config.toml
n_layer = 12
d_model = 192
n_head = 3
n_kv_head = 3
head_dim = 64
d_mlp = 768
vocab_size = 8192
activation = "relu"
norm = "layernorm"
norm_place = "pre"
norm_eps = 1e-06
positions = "rope"
rope_base = 10000.0
rope_fraction = 0.25
qk_norm = false
attn_scale = 0.125
bias = "all"
tie_embeddings = true
parallel_block = true
init = "normal"
init_std_qkv = 0.0253
init_std_o = 0.0
init_std_up = 0.0253
init_std_down = 0.0
optimizer = "adamw"
lr = 0.00109
beta1 = 0.95
beta2 = 0.99
weight_decay = 0.09
lr_head = 0.00594
grad_clip = 0.5
warmup_steps = 509
schedule = "cos"
final_lr_fraction = 0.1
batch_tokens = 8192
seq_len = 128
doc_mask = true
train_tokens = 104000000
steps = 12696
dataset = "wikipedia_en"
MLP neurons of a small language model. Each row is named by its layer, matrix (up: input weights; down: output weights) and neuron, and shows model dimensions 64-191. Each number is 128 + 24 x the weight over its row's rms, rounded and kept within 0 to 255. Numbers have three digits each.
Before each neuron's rows, "fires on" lists the tokens most often at its 100 highest values on Wikipedia text that the model never trained on; "fires in" lists the words (lower case) most often at its 100 highest values on Wikipedia text that the model never trained on.

fires on: " The", " new", " the", " former", " National"
fires in: "the", "new", "former", "national"
L4.up743:101109077138125128176059107126136147117153090134155116124164125113121170110108091158149126140167128170137138118099171134146133187131116118153111091145149125133158107141135099138112146098119161100132159123127105135128118148166125105126156137133156157133075128172131162142104104102177136099093143108130118156139158154167121125120129135119129123115142110087168109135086151109144145191091
L4.down743:146115149112115132135150128112139121126104140123108145121152137136112103116110125141134133140124217132097135121125120109103167104122141126137141120114142144131107149124114143124123120152138125104131121143122155144113146139123135122130119151169131130111136130124110109138129130151131119140125106121149129125104158144136118084126131133140130137129119164127116138130151118124133097120121

fires on: " In", " Con", " in", " of"
fires in: "in", "of"
L4.up170:112110120127134073124125152070117142124109112098134090145099130089126130156125135159131116192163138130162133126110138142152127137114139116161126143126128131104117092156118102133139141105145101125135142122132144101160083105119110117137138119106116134098155136147094157180065126091148180125119118134168109113116138112103166118109113136168134143120106123132144143119163148121165098159129
L4.down170:097087134083121136131124158147114135179100083123127135101145108149134126106118145133142139119125105106151063132153144141125174151083133128102137167113094092109144148137102155141120120122115124122160137152147092146132126161151111105097167109142130131132129093124111112155123115122149125117145133131095093119162127115146115130187148129140104127118133165109142144125126113099135106136082

fires on: " has", " have", " had", " having"
fires in: "has", "have", "had", "having"
L4.up736:116117112139126126096111130149155145125112127129133133138138132110108098088122106131145161111122127129142121074160154175126127141126173135124130111156151134150145114117081197124203128166113128112164117072136105126107123141114105121156166082128135110148081182105083129129107135100149140122152163127126131185143172121142145163130136166149120127158097097115136118128112120099143126159132
L4.down736:170104138135102157097146130134132117126149123130131127114078087120125108149128112134115124096121152123097107138131085143115120112148132129131179120137153094149097142087083147118144102115152150175139167139125136125118152183128060109157139104141151133163128127125117144144163147108099121115135126143153188157094174115136140141149139115114096090153119096099144110114089158125152137134122

fires on: " of"
fires in: "of"
L4.up482:123156103141130110140135139068135109135131091142138138123137208117099142175174140101086145141113116135112128134142110151139129108133153127133136130133153140108173102149128153154075128126153102107143130078095181095112088130128138133158105082111110144126144141084109146170132122104136146132131115159140098114133143079111179138067145114138157131089117135161122116140161143101109112141134
L4.down482:107101124094108168133105155133142132114140083167086153127159101140183141108106121165142148139134155117118107126170157148084121169111133118129159125118129131125101148124105148153135152107111125141145124158169075133137133166142095094117162097161150097141113140151135081135123163096108118127094165098112125113101118153116165127172128132113116118124148143115146162143105105120118095118109

fires on: " of"
fires in: "of"
L5.up419:181108146162118108131132120066170136119104107112182130109138157071077133149126150102097119122132106119127145129097107157158137098130190157119109126161163150122186058139120135095119166136131121105147120129120133088118084140107140125093135151098111140128148131090141136121097134145127160126151156135170117153137087110107126163136139123135108137110148137118133160128181153118113125134081
L5.down419:129124127122133163102102144167137135114137101131108124150142114123136145137115100149121156162123150135140104118152143133120080164120115128116127146136146120071110171136148134145127147091120119121125127168172082106157104142170096090111173106131118133168112074146174096139137161111098125103110168121108154144139126148147155090145124110086128125121107120132136152180110102142141126147088

fires on: " AUS", " only", " US", " USA", " GER", " also"
fires in: "aus", "us", "only", "usa", "ger", "also"
L4.up453:126136146101133114161119146113084114076083102124180105111134134148125126159133107142107137116146123192150130108146154150134091117152168170141127118133132104101160095096133162158121127085103168138193104085161108117115118152145111123135116122143174158147133123125084094135139074141114144116099155146102127172137126170131119099076136108138098129138149126111145131140130120114153113160077
L4.down453:138139137146123133107156107098121131150131133149164125144152134111108143113116101105141077108124150177157137074133131128137096130131104116139111112148162125129057159116112132135156127164076177146153135128152111157127084167112119146147086147151123120161163124138149155099146130121131108140138107134087155090164115145150136140148127128110142095138085135155117059103113163135139133128127

fires on: " has", " of", " having", " had", " have"
fires in: "has", "of", "having", "had", "have"
L4.up673:118095131128110128102097157123166137141111118150164130137144136093080101093123132125132146133120114120142126100170173152154124125144213174121140107164149133111132126102090151135187150161108145095145118101114094111139091129123092121151140075106119115137110186103133123118117151127127133112123155148134135138136137136133147174132118183122131131127105088100146129128130120115118111165117
L4.down673:156105153137113152105150144110122133157141114142133136126076075131104098159117115114117145101129147102104124140135098136120146121162137135119153121133149100131125140108108150121115105109130137178121143105149117136141146195137066129140149111148124099171116131117123104122141163117112142089140122150149161165075162126146156158144127118113071093152123092116137111105095140122133138164101

fires on: " an", "an", "An", "f"
fires in: "an"
L5.up110:138135121066150100116103136152122163078131142147167135165123162101108144107134131154145116180161126174136115103107140125130166138146109111163118144087157109140156151124078186104126119128118140089134189159131137125132138140124133069130124129128129114117165166160120118150124070120131186092106169109090130149120144138138107127112119113170103151099126129131147168119163156120126131150091
L5.down110:133144133161164119128125151162122104125127140137082156122168124139145104142123164130141151132097204123152143140130115117112159112127151134126121111096112128149147137128116134119120138123166148090128147111127121149131163094124144134120095172121121123103134130109103136102120108155130098105126113138127111130142145098103141084123119135124147127111121139133110125104130145116173088106118

fires on: " from", " by", " between", " for", " other"
fires in: "from", "by", "between", "for", "other"
L4.up730:157071133100156122106125122051140143116129105113159136147113098135097149104147127110083133139127135123140180087109117131138148183121199160118163128148090148092175112167151157109122127126120097105119128090153108106139104128128116110177127082080129149119130109140108105142112125155145154116110126181115115135150138132118141150108153132144158138120144115143131137168138120114106136154113
L4.down730:109121170140148140120109146149103123134162146181127150117156131089138122156131162121142100082142119135151116151133115122107136098101124103123104138112131080162131147087138096149105090102133117112104096125151127120139142117174140151128152158170135127141177142090174139139137148158123104147130115114137111127115100122163122129133136118092152132106144126126097174076114159126130162107132

fires on: " The", "0", " a", "5", "tail", "The"
fires in: "the", "000", "a", "0"
L4.up329:142134125114173116132109130138134154112127141102132091153117141148139167115104109157192104143152138115145143097111171143125161157167130119137135135156114146130140202092143128146144117154105124107151162097140110122133116139157120134130121124104144122067119168124081124148123142095170128102160164127168088137122154137112165132129116114122075173124142110134120126160092139124117125177113
L4.down329:122083134109089129102127150090160113071114120173128167114166108174096124131143075131093121168147130155117138156129135120109137124160124157137166089102151136111132132159095129127123141097157091099145131126093147109111129145134147129117112156134151122109121122115137129128170117106110134115113142141130161147169151126135156108093108100175131135134102146147111143150145128146152137111150

fires on: " in", " at", " on"
fires in: "in", "at", "on"
L3.up190:118098188126096139122114151146173118112104114179144139143174136092117108136156143136135172148147110137107124116094120149104097108108157162118105123115129178110116121104121117158096183123167153119064151116121146136095135118134129104096090144140139160090120137088161117159120129138121108132081137114139121161137128148116135140115144159148158139075138125097127190157113168132135105119140
L3.down190:137130128123126126152113167109158122128093114108102111168119131110158164126106137140122127118138122117115172124137121149116127145143140156104141148162116131137156128133097121128152149147107151116141186144093098113132109139139148120165152098117192149103095086130087182130132110120111141114132093160116131138113119117102120155118113117139175083138083180173123120133148103121147172128147

fires on: " an", "cho", "un"
fires in: "an"
L5.up324:175102068096122122156125122162124131094153129121124111109121167136131134130138153183103119117159132159100150108104088182131176130119115145195161147145165156135131122127098153133114146072144127092152170122149115088137097151132150102117121108109147112130141182172139126159127097123146151120092122121127105145131149110131083112159141142170123136098130157139135123089139138104124112150088
L5.down324:140113066153122137139109106168092117121166154137125118136170135123157120134141157137152142188117176084119157113142133130137147084147131157161108112101137094144129138117155116131130150144157170109124122106160090123136140129136173133104142135117145107063158129125145142113096129116140131133125101116160089161154142073102138076101104137132128134138069099165107129128107091137162097114117

fires on: " the"
fires in: "the"
L4.up607:109124083124151114131074145111101144130140094152124114138153132095105149138135104165157113111148143148128116125087130180171152181134111115145158073164115144095169140155119118145118149140109119085129114152095140089115109157148143100121151146089155150172109130186148122167086118140139122132101174122143114126122145126159150121089138125118162130125152148119170137133145132118127137186109
L4.down607:146118152130137125116122132123130106138102142131110164133152139125123112121120130144143125139137239142095152129129128129108169097132161107136140136117117124148115132102100123119107116134124139078140144125121149139116160145135158126140152155132136110114146133124110119127126113128128127127139114119151114131130154135126132106107113138119127141123106143099114113119143140132152120127111

fires on: " from", " between", " before", " when", " after"
fires in: "from", "between", "before", "when", "after"
L3.up577:117162137116111105145125089088111149094104062173168124166190112128151156080141123127099120125114107112069160112123148138120122145133172117114143137154114098122103121178124134141144168091108136096112100119122132141115097121162115141115123065131125124167140136152145129131115141152151126152141139120123099101167128139119147161103150132150163126130140104097099157111132134155116161161114
L3.down577:117116096152174139117110140133102128161134163105137168090133127142127113113098120141141109125141156156116124151126109127078171116086136122104108124118129120130137113126112142122110101166139121138096134151142103100183125181160141141149125149170120114098165143096090126133121121120122141118150146136089123132106106086113092092174142123154147144151157141133134124132177128109124111123087

fires on: " of", " the", " at", " in"
fires in: "of", "the", "at", "in"
L4.up364:120177130133135085140092112102134119108142115131172109110144143105128157092111151146144121141135116120112151107124162152147152148158157128133173088167170109107114122139146112118114133129144102065131137152107122137092091135129136084097084112115127151098153176134125116135111136120138129143125142132189066121115137135142117147118133172160114156116122111118155173136118174122160146164083
L4.down364:130133153173128154110077119114132149143127105168129112088138111143115101113113118116145128185149154128141129089136143158127142132115167134096126155109154144098157148146138133133126125125094123154117116182102100158111124146159119148121112093168118137132146114132142082144167136106127141099164126138114129145104085080102154116110155090127099151141127146124121161145091115141104103169142

fires on: " was", " T", " were", " been", " B", " and"
fires in: "was", "were", "been", "and"
L4.up168:127146079125128105139122136059112162133098158081147129165119142124137116112084096120104131149121121154122169137137124136145115136134123129077125114166089140153178061127109173103104143177118124137124143133144114148152127119157136084137106106116099121128141122132142130183110125127179130133129110159099101120148185137108128153123121146117160150102119131134195118175157115126171123129138
L4.down168:165119182159102145131096154134126125132097133121127170115150110144076130147105160148106118152131130072138109141120125127139125111141103126119139110133138162133124138139143175139130112154098078113161146115127131132147090081132146114077131095144139106127115134087118123148113145156126111125155123140119139123124141118111044095083112130114185112166147123100120152086134143136126125145119

fires on: " the", " in", " at", " since"
fires in: "the", "in", "at", "since"
L3.up665:142079127142109162127093098134138133139066107125155089117154122104115152164148096137052152139178138141148132096116148147129152137131126152147100149136124111143133136087080140161137147122127122106196156082149153143107115150167108176170142085121133157087128150118124142119126129130130160144155133129125140147113139094124112131124154153130127164140123111110179135133125115161184132134096
L3.down665:120120133113133087133116135147136100134162103137093144172151130129140129149140140089142124184092142137138094127133129148118135116096136048132146105092118098125115106124102098113141108144141139117087109172144077119130122144129154114131134149119142111151158151129151133128119154146096116108138132134111102109149158144094141176132077107140178108121101169118095119128082176142110124154145

fires on: " can", " would", " an", "or", " may", "on"
fires in: "can", "would", "an", "or", "may", "was"
L9.up532:131084149127134094100119127126134130094122120114107118119119172127152122146140162159151120153145127156152111116122143154141116142142141162092130111132101115074145139072091145110118121126145140111154089160161151131129127127132153118112165125059121092106094193121120119145113108118166147114107113172124128141114155134155111125141118149138140129108106127068150136143164131144142092123138
L9.down532:111106154171139110115129133179134146126136169107124157151127120116142102151127153162142148111144129133120113123146123116147130122097140095134103116133134103122126128146127114133138135145099126122126130134115162121081116111142050136130135166121154123100126141122074164126112081123142083162123148138125151165108132155104135145121121142129142161139137092110114110096120109143166136144101

fires on: " years", "z", "ov", " kg", "nov", " days"
fires in: "years", "kg", "days", "games"
L3.up24:126088078100154112109128133147146140126116137115125140147128103105129087107090110099106131127108121136085131154126125165120170141139143113120127134140122133159137214104128130110175121153126109092123105123124111091144148156151149133124079113114166134140149116187126140112106075115132128126151137147110063115163129144100115113107162164155114159119141154171127164141154149131125140135106
L3.down24:083141119175098100181156106133112144125155138121147148159107179111127166093154130130147117180114121141116123119143135113146101103121102146127094143136104092114104102095093095106124138122124100116117147152110161106119119128131137176173158087141103143122120119128152110135147135134113135132164131130117129144149106144148120126072122141204098150122088081094086089118110157138167111092121

fires on: " at", " station", " the", " in"
fires in: "at", "station", "the", "in"
L3.up376:101094127132101166171115134150132137141054133144174140121162121132151154120081094171045149155166127133118173117130102131116113116086105179179114134118156114139163132105086162176109146110159129106156144109140141153110142154153139092165136120132123154120124119083151153114099136126159131110094127152148117141120144117149080126107139148169148144102147107101146162138129132120129132113106
L3.down376:136164152089134108133136173130139096099146068130100114136143119094150135133176154078170116132087131131118117142114141106123148105177160120122158116129126111136118071139088107130139114167122161110116114154126123087131114124142125171136143157111180128149115142161146123133139100168091123123142146111113128104130138171084146166129119124105156112118132159190106124094093137130124151122120

fires on: " at", " as", "no", "do", "he"
fires in: "at", "as", "once", "no"
L3.up69:136142151092138079093142088116123144135138160128140114120113160104115088111132137132138101134158114091157119091099158119137132076121125200076097097125129169119107138133106169151168122077152117083139116115117118132095089141109163101123158147130135125117093136125151133153097142157129140124130137172153162151134149122136139156153150161154111113115134106118146127137106166116160087111121
L3.down69:149101091121130131127114116130150127157038107126156131133135120137135157140117124129104160097124141146112161134142132164146129164105152092106144119145074102118157094174109117122101128161115144131142107142116102097099176151128121143148138111094166108105114102121139118156150114132160160149149132136099107147180099114118105125139116127142145132156144174135162116143124112115105111163142

fires on: " of", " in", "le"
fires in: "of", "in"
L5.up21:138148116116115126089124158093104114121117090117177152157130116093099106108122136114111155139103118100147139109111126148155126139128171166130166129170120162079164086171125117113162137098123124095165100098114163150115059148143146133139098109096180136070125136121086139130077126148109159139137132138140128156108146115109128164142090164139130150124126105132153124115129130133118120145105
L5.down21:135124127105151173111117131126096125138138102150117129137145111141116161136136121138139149143136112125138141115162127132118106164132124135097142139128118127110153154121120147141141131096126119111156114147136100129136108173132120092096157096161112147141112122132139101115143145124155133098108138134105112139132110124139139099132171115125123133124104140094117146169102119130166135152099

fires on: " are", " The", " were", " is"
fires in: "are", "the", "were", "is"
L4.up667:119104127143163123073092099123146150130119116101146091156119140124091140137119125144162122111114116132117133107151145144129148197160171157109145152165136107105118181059119156139127128151121153085110145118142162156135125138149125143143111123097128124101121191124113107154129144124147132121135166112147122144102144167117129126088131128178104144104108152148148138162076134156137141156128
L4.down667:101062130114133133159134138105168101065119124142111148169126145127127124140138117109130117097128155107123112177147124120133171139103116155129161103111112126095175175132125129120115159111086143130146151100120139118110127101117083160101122141142118132158107128126137130108158117147134103152125120098108170173131123153111144187119150108165069159144127141129131146137137135115144118114138

fires on: " an", " a"
fires in: "an"
L4.up381:178169091110142141147142091166133117109155108086175113117134114125086157132109112168158150121201126189139136107100144170154157134126159133163124111149115147156126109149086144138154108117149159099119159152167119107117136163126148095119125114140129117097096118131097101106131104101137162102116159098078143162118151131132118127170132155120127134159118094139114130132100125099102141137074
L4.down381:140150123117103117100123114175065107100155128157144154120178116141125146151122149139110165133107154108171142109127130156114128115130134125140131075118153084125155101131116100134100113129165125088106147142151134147173130114086130149090135203162096109089118122135086149123155117120136135099099112126112110102156125149132143082110145129122122109102091147099113130131134142135137097139128

fires on: " World", " of", "ative", "time", " National"
fires in: "world", "of", "national", "alternative", "official", "best"
L3.up603:151082135127136111111083152088154127107093120113141146124145195121072107128173122128116113166109091152139165107130108150124137123116142136134105148137147137117126126128113154132099136097105120103144120121172135119165128165129102129128109142121126109085096133102070144156116156098164136109154132186144124145119108118148129147090153155112119138121159085114137139116139126123132129145146
L3.down603:133118149136110104180123130132142102113158113115161123155155119126090133136107161156133181068152148112191148103137185058161108138145167126099090133117120104155124134151145124132107099094155135078123126143171139114145101135134091129123116134106140115112094090114094136119152101153140128119133154131132145124104145102107157067135124139099097118160130137130148096139129139131097080149104

fires on: " for", "man", "per"
fires in: "for", "lyman"
L3.up340:149103132136107116119128089084146122108117149139156109112115158147113136149121099143127128105142146141114158137176088165123121142131131168144130108155135122120114122150131144095160134126114137123119141042122169120103116114126134122118082126101117119140157120138096130164128111095130117111090168126103114120101088118131191132153096103150136160101149096164091137166119146154069154155193
L3.down340:122118142122123149064101125169097129125116130122174117159129115110143140111118145098110124138123104140115127126153140119143102139080163115143152130130131126121128126124141152115162120138131145124141091137153098125103100122095105139121173128129120146183154141094149125130136161160144110101117114118120146150149149160150129123093127131104141095126118128108147179098116146133165140125098

fires on: " years", " days", "ments", " business", " music", " census"
fires in: "years", "days", "business", "music", "census", "environmental"
L3.up142:141066153098173165121131108124144124096126090089177090130147108165111111109103136070101123190156139147129123125119162135155132151128153144110131085147125125157158135098141105129106096136122125122125144140152152147124124167152111060179123083115157142158146125111160144143135102086155150118140141170100078156154166104101119100132135125106124143130116143150134150156130131128161158125092
L3.down142:128114094186107129122123100125149105184156134143123152139119160123155148133174154118105136144096130141141126163159089137173095137111103143123131153139070128152150118118130097143129160108155120152103125096092104103090151142136126173128104161111125114119166118122154167111186117140124113099128114129101108112144094086120144133090128153121118128124097164125065136146131113144173127103108

fires on: " to", " was", " be", " re", " later", " been"
fires in: "to", "was", "be", "later", "been"
L4.up115:116083057124099147097087113153119135111105148103111102148110179110137163166115087128086103149129128134116132139150138127137129147168114143133093111136135147150139065115107146136137130140168167103165117107097139130156115102136120136132178119122108123133132147117141193130124142149163113110122135099145140143149151147118146140138098159150141154137095131114172100148160107138118099126141
L4.down115:112127114116083131142124115141092123095125101108122127109144116134135147161135126108141156136140128135140086148114145162109057159148141161152094142132113131164177100117080109185129152110111116090137123142129158171122154135155126180143136116133112098144122161113107117115152126166150066150113137129151111171140132084147104095114129143126145111130132156100172136129120090112114090120166

fires on: " an", " An", "An", "an", "th"
fires in: "an"
L5.up537:142162123092139114143106120110121161096134128166151146133176125086142148106130129188170154109147128111118098075124171132132169133134140139141131136130145154121162108105111172108101144152131138099120154145146104120131120155139122082133139140152090121107147194130115112152133098119123166074131175095138103163142186160134119122137099100158147148131160142125123144127147115124115106147099
L5.down537:146134127124129140144118104149084111107121111157108138149192155136107118121131170160135156167128159096097158133133097114083187102103146148110134124124109115105133143119096126127134111135175130134126123125118113136143110106093119152126130146159129125077124138116120092070135108122109137117125118145118108139153180138129134088107102135076154146093089142146072141168141177104177119092128

fires on: " an", " An", "An"
fires in: "an"
L4.up613:143145069060154102132111102101166117100139141117127135144142152093143138129115111178127140144158129178171132131135151133141127127128168147146161145110133132133123098148120124087104121145156119096134135127153106125137128109114146098114096167081094114111118119150107090110103149082164133130105149101154111159156175156147129118145128160175115146149133124206156126105142119090105088150119
L4.down613:156141114116132074138105102166076121107164144120120110135124143124097120139121138141108133128109145108112180105139147142132138102079153153167102133093114103152095129099103101132130079167179172139111146150128126161169138145102165144124160149158105131097171158116132094110116135109122139096101123070140111136146142159155116134151112134124144111140104129136097121107129155080135083123124

fires on: " can", " would", " will", " may", " must", " to"
fires in: "can", "would", "will", "may", "must", "to"
L3.up126:133081105145124158115177075151127181105131104127115128110133136119153126092140113113136127177170079120152112093128159145124126120142164163130122106190118109157157153109109132151125151105144114138143095130136130104146111135153103092138137099136140146128105111090110128125127153122194144105111132177127100109157163143118162123121123154148171147096109107118132105164144108142142107116144
L3.down126:092129118083146179145162116142088123133103125139087131116135131132138119132161144098155167153122123165106122111136151166118130140125092107168125125071145126117122108088138133147115117166113152113163109125125155121110167138118096136145158153142089125122129130083107120133137125142139121122122105130177179125115177151105125086090110150122115143142127101106107114145149108140158097108128

fires on: " an"
fires in: "an"
L3.up529:174133082093121103122131103122156120128137128109141149140176156094118133141113147177149153107160127147133169111128130149135131136126145150144129151117127128129135104141107179103174110119144146103112147159147128121136125126135180095106074110113118132130155151148153121160121121133155133117079113114138082161149142132167146084130108156205126152100112133144148179068112141140129126151106
L3.down529:129134080118145080133095119153116087125217143135136106114161135146155133150143176152121152114141146125130134111160127142127143104136126138152125124095086067127120148113145114113125108129177141149104136162137137154124108111127138118107102147128106108099172124136178131114127134122152095107099115092119081160149143142159161070130140132151135145138088104153155141072105117139117108128132

fires on: " to", " of", " for", " the", " a", "ing"
fires in: "to", "of", "for", "the", "a"
L4.up431:121180122123147150125092130119121151108130109114181095164095156116116161153068105160127152117143130135138138098124111181147143194165137127156147122163098097109218132144095176153146133137118127097162144131127143116091107082136138121152179077102135124122087156111108126143124102141136149098141147149169075152121125115098108112108097118134133177148135118121123141119093135116122131153121
L4.down431:142107138110088114130102139135117114117127113129118145132114101122153150134103161158110184118117126130104144124132120145109105085142120135138153092135138133152146144114120153112125122103137143099162144122183141137134147128155101109118107119160141113158121121122143134129129139139100102136105183120150130143107104139124113140099141129144120148109148151145112101126118162130145123116118

fires on: " have", " has"
fires in: "have", "has"
L4.up214:088150133120144122089159152147141175152131142111183135167120106098130090113157103136113149136091137125122125072171114156125132104151154138097140147168114145152165084094100151126159162148102122114159099090144108155149112127110113142188140114123105113121105123116112138170101127126101112139144129157103110177140156124143138145137159143110094111121090121132119120143140122100131130207103
L4.down214:120131156112106114139127134102143108091104146151147117144119104119087122146114119131135166142155131114104116149075111098120138140177161130143162104124165134106103168083129122123166071130155126127119201147097093107127105190156104135102147110131160130169085149133132120138129116114106146117138119147146143146136161145139099153119115127122151127130131102135165152143131168114130132127105

fires on: " to", " for", " To", " By", " on"
fires in: "to", "for", "by", "on"
L9.up567:128117134073163138129092158125120159100121125132156104127145205122126157098155088121117072139121116103094136110128140167131156165157144139155117180159156135144139139124106182123167163159115086068142123128096144108113114160132119118135158063134118160142145126077109107150118144111132126152127104122117099128103149103095165145123102130150152111127121090162112112148125106075135127121112
L9.down567:134146108131126112151117132111116097128140106166111142124122095123138130114138143148127140116156140116106139093092128145145141153074152152140131096116095127154139109122107138111189095119130120143121127148158110151139141122142092123150127134147108100122122137143148114097125147117095121119150152084120126132117104121126114098160171129089138146140155110157109155092145129134146108123107

fires on: " be", " can", " are", " is", " was", " being"
fires in: "be", "can", "are", "is", "was", "being"
L4.up22:120138108107120109108142095153109171069107137084143077205124170100114148149096102176134140144137142160155144132145105163158135172140129163115144113155094132130175092107081177126147137146145134121159129111155141130126161118150126125135134129125113134175126141116074149130091153114154124141113128155139089118134165113101149106136124141162143146060133137150133115144150139131103105121152
L4.down22:151113150132088107118123111138117112108106142115109147148093106138109124172123152138145131127128127107127114137130109140136063136111108138122072097134142101171152133106127151119112085136142130133160143132149147122152123148137121142067148146152107093125121146100098125132122170190126108149116125168116141137128139126133098145111147140115082122129151146145143125099132129125138092120119

fires on: " of", " include", "ing", " as", "es", " using"
fires in: "of", "include", "as", "using"
L4.up173:124149124113163138131131137075138129086096144086152113189110166105145130151115115147103137127131134155138125089111099138154150167161175109110152123169112128122177152153129148111120139113092083110138141107091165126113115144154135140161119122096125151146134150152086129150099098123135131109155117152144077142135167152123125169085118114173120149124135126165139135112143120077125148161126
L4.down173:152103121074126144134140171140124147074120104120114146145120114133141139130103156150154166129114135110113137142133141146125131154104097149137198125120115151159159140124096157124125169109145141131147143108168122122117135120136120130119134142166130119146068153138094121156109103136085158117130139102131143139149095151123114142146117144154120126147123143136127126133093145098140094091128

fires on: " with", " Dam", " for", " Saint"
fires in: "with", "for", "saint", "j"
L3.up168:161132116122114121139164108102140105102135148133160104193120174099142142124116099153140123111154138149140147133135158123181110144136155153112143112137105119140152130127138117110119172141111136111104134080118165135083142105096149094180064172091128101116158143127108148154124127146137129097134121109133116125145112120141150141106086100145119151119134085124143160122098141140097135162151
L3.down168:140112145109124140064101085133164139133161116166124132085121131144082113136127110133161114149121108119111155112137146114120120147122153129123168129131149163145100136129150186164140115127089123147132141162130096107107110159130097113120153091182102142133122116100125085075124137151132104114076134104150110125140155145122134122144149110096119114118153110118123115131142175103152121148151

fires on: "0", " and", " of", "le"
fires in: "0", "and", "of", "00", "000"
L5.up722:134132139161138110138104115100107137083141148104118133120127194161108121102051114125140133172172108129106104120116107114112155131136136123156149099180154151101133127144114153130138100165106130116156109081174129129123108145137148131129153075112183121143151188152158127142151131095116118171121146094143153137148158138106150148136145117134107149137124073124111125138112113146076112115138
L5.down722:079150127124119115109109118112108115163155080137133148139142103155129135118105143142115172157132065168140156109137096142130137133121147139083157163145184082153148088131126140142139132126165113116104111151142133127132110137174113140121114161105112072146097126076122154118110150137152157152144127173105123175154153120118144142133153097151155128117127131150152165106134120177143120124082

fires on: " at", " in", "RA"
fires in: "at", "in", "era"
L3.up570:093145170140117144104100146102169098102127107150149130139146113085104117105169150121132109160137126139148140113126135151123154147107171174136155122154158174117135099167096133130083148106158132091116102117122140109098135142148127113131129155136119131117142135103152095129100137130100127111086162142184103157129129152157114116133145185126096147098125101107179177158129158137118135103117
L3.down570:103118080124129130139095134140142111145075092121093089104157130127121135119138146116122143145146102111134133136123129187114157139097136156076146142129068147110189153139084114147168151109121142096140145153073128131136131141159084151142169102114123190109132129154104145132142135128114147115122113140117124137090110141128100132117154138144141081111138151125128146130155107121137101139120